{
  "d_mlp": 576,
  "vocab_size": 8192,
  "rope_base": 100000.0,
  "rope_fraction": 1.0,
  "tie_embeddings": false,
  "init": "normal",
  "optimizer": "adamw",
  "beta1": 0.9,
  "beta2": 0.99,
  "weight_decay": 0.13,
  "grad_clip": 0.5,
  "warmup_steps": 336,
  "batch_tokens": 16384,
  "train_tokens": 159700000,
  "dataset": "wikipedia_en"
}
MLP neurons of a small language model. Each row is named by its layer, matrix (down: output weights) and neuron, and shows model dimensions 80-175. Each number is 128 + 24 x the weight over its row's rms, rounded and kept within 0 to 255. A neuron's up and down rows have the sign that makes its largest values positive.
After each neuron's rows, "fires before" lists the tokens most often just after its 100 highest values on Wikipedia text that the model never trained on. A number after a token or word is its count.

L11.down290 [150 142 153 129 113 161 110 139 137 151 136 164 128 130 130 152 164 132 110 121 121 128 110  87 127 139 109 100 109 148 129 136 160 142 157 175  68  84 164 158 135 110 144 142 148 167 115 137 139 114 164  91 155 111 130 133 121 158 125 123 114 142 137 114 103 138 165 129  89 106 138 102 121 119 106 164 119 134 122 107 162 155 139 117 112 115 124 107 148 185 123 176 101 108 131  78]
fires before: " the" 19, " to" 13, " that" 8, " a" 6, " in" 4, " by" 4

L6.down151 [168 117 145 173 104 130 137 143 105 105 168 138 141 160 108 173 122  86 183 125 124 143 119 151 133 159 123  94 148 106 161 169 131 138 100 134 150 153 132 135 138 123 110 130  85 158 122 149 100 126  98 159  78 125 127 135 105 115 124 111 116 108 143 149 157 138  97 108 137 108 104 135 133  92 134 115  67 123 116 124 152 126 151 125 127 163 155 147 115 119 102 175 150  91 146 132]
fires before: " |" 40, "%" 39, ";" 14

L12.down136 [178 122  70 132 121 115 197 155 123 103 146 117 127 139 126 154 140 146 134 149 181 102 163 147  81  72 178 105 130 128 107 104 144 140 138 144 143 158 128 139 129 125  72 131 137  68 157 143 139 137 131 149  88 121 145 124 138 119  91 126 118 152  81 148 137 142 164 135 123  94 115 129 132 126 153  91 110 116  65 139 136 108 150 110 145 100 157 136 142 133 113 136 119 140 119  70]
fires before: " |" 25, "." 22, " 15" 4

L8.down573 [ 96 169  81 117  87 121 123 163 126 137  87 134 124 147 117 100 124 102 132 124 120 114 124 144 167 101 156  87 132 142 154 176 126 163 102 143 146 191 150 111 157 146 163 159 138 130 112 154 135 142 140 114 123 126 119 128 103 150  97 134  96  95 121 159  92 170 134 103 131 157 133 117 152 122 162 143 109 146 131 144 147 142 124 107 133  80 119 126 120 150 106 154 185 140 156  84]
fires before: " |" 76, "," 6

L8.down151 [170 138 128 113 130 134 125 127 120 146  84 169 103 118 141 124 110 163 132 122 130 133 116  98 133  96  99 114 136 121 143 120 105 166 151 129 151  59 129 161  92  78 155  85 115 149 134  80 153 139 111 136 148 161 136  89 116 134 123 117 134 142 149 121 135 117 161 134 131 116 109 176 128 149 137 110 107 104 120  92 102 133 126 105  94 119 110 115 100 152 130  91 135 148 144 149]
fires before: " in" 19, " by" 13, " on" 8, " and" 6, " to" 5, "." 4

L6.down560 [146 139 133 174 167 112 130 113 129 175 157 129  95 110 158 121  95 111 103 111 134 144 153 128 122 115 105 148 134 114  73 173 148 144 121 163 184 117 109 140 124 174 151  96 155 147 147  97 142 183 125 106 119 113 138 165 132 105 141 120 163 133 175 144 160 122 143 158 143 128  90 136 139 134 141 106 154 106 146  94 168 100 114  92  94  88 123 114  97 127 116 125 111 115 137 153]
fires before: "0" 20, "1" 19, "3" 9, "6" 7, "2" 5, "4" 4

L2.down284 [112 131 121 112 134  81 141 128 142  96  87  97 121 136  80 111 148 150 122 130 144 107 178 146 137 141 152 187 163 155 153 114 157 158 137 169 107 154 103 163 128 105  91 189 139 158  77  84 112 147 136 147 108 102 136 106 110 129 144 135 163 129 130 142 176 134  93 127 165 145 139 105 110 102 143 124 100 124 116  94 150 100 144 113 135 165 136 138 147 159 140 130 134  78  83 143]
fires before: " |" 45, "," 13, "." 7, ";" 5, "'" 4

L6.down494 [ 93 155 138 115 146 124  91 155 144 108 155 134 138 118 122 151 135 159 128 170 121 126 119 130 113 173 138 128 156 130 172  97 140 122 124 144 122 127 153 125 108 130 107  84 132 125 148 127  97 116  99 152 140 114 149 130  85 100 129 140 120 106 132 145 111 117 131 138 118 136 115 130 166 128 133 118 102 145 101 144 110 111 149  79 123 144 153 185 103 137 127 142 160 113 120 181]
fires before: "%" 32, "\n" 10, "°" 5, " UTC" 4, " ±" 4

L8.down501 [143 159 106 110 162 162  71 111  86 135 151 131 155  93  81 139 141 133  97 163 130 128 133 137 149 150  89 143 143 126  83 134 106 137 132 105 112 126 128 108  83 130 173 168 164  87 148 133 130 137 114 133 115 154 107 118 146 134 135 107 164 142 138 142 123 114 104  70 124 100 136 114 156 127 133  86 160  85 153 116 156 112  97 120 149  47 101 154 115 148 122 161  83 164  74 109]
fires before: " (" 40, "1" 5, "0" 5, "3" 4, "2" 4

L11.down511 [123 165 118 158 188 115  90 139 147 122 127 127 126 182 125  89 146 110 126 127 168 142 163 127 125  85 121 139 135 172 131 194  86 107 131 126 151 142 122  78 129 138 111 156 158 146 131 120 143 130 111 113 130 109 116 103 150 138 122 165 169  85 125 116 112 113 138 111 114 148 174 114 131 115 138 146 162 140 121 133 148 149 139 144 119 109 112  91 158 118 122 105 116 168 147   2]
fires before: "\n" 43, "\n\n" 25, " The" 8, " In" 6

L2.down186 [178  78 139 148 154 153 124 120 142 120 137 133 132 140 125 155 112 129 126 117 115 129 167 131 125 115 128  77 104 155  98 120  92 112 135 120 120 151 167 191 116 143 153 126 116 140 178 154 161 143 140 108 157 115 100 143 135 146  99  99 136 103 114 105 122 125 130 115 147 117 173  79 152 117 160 128 118 141 129 149 191 162 105 150 158  98 157  48 117 152  98 114  97 148 120 122]
fires before: "ing" 17, "s" 14, "ed" 12, "lt" 8

L12.down300 [106 152 130 152 132 103 152 111 153 142 175 107 115 122 128 115 131 142 115 144 100 104  98 124 183 157 145  91 135 127 111 117 160 102 121 170 100 109 159 119 132  79 124 148 124 141 143 148 137 115  99 111 134 105 139  92 109  79 133 151 149 133 134 160  31 133 182 119 102 135 153  95 160 110 146 145 171 123  98 135 157 128 154 142 141 112 132 141 129 141 151 148  90 140 107  39]
fires before: "\n\n" 24, " He" 19, " The" 12, " She" 6, " It" 4, "born" 4

L2.down516 [155 117 102 145 106  87 170 134 102 160 146 162  86 106 163 130  99 117 127 144 115 145 137 146  82 115 136  90  78 146  87 122 170 127 154 122 102  82 126 134 160 130 199  96 120  94 138 137 118 149 138  97 126 165  97 141 118 110 136 128 144 174 158  96 132 137 156 139 147 134 124 122 150 142 137  82 139  92 153 118 201 134 155 119 139 146 142 122 115 185 110 128 143 140 112 154]
fires before: " to" 66, " with" 4, "s" 4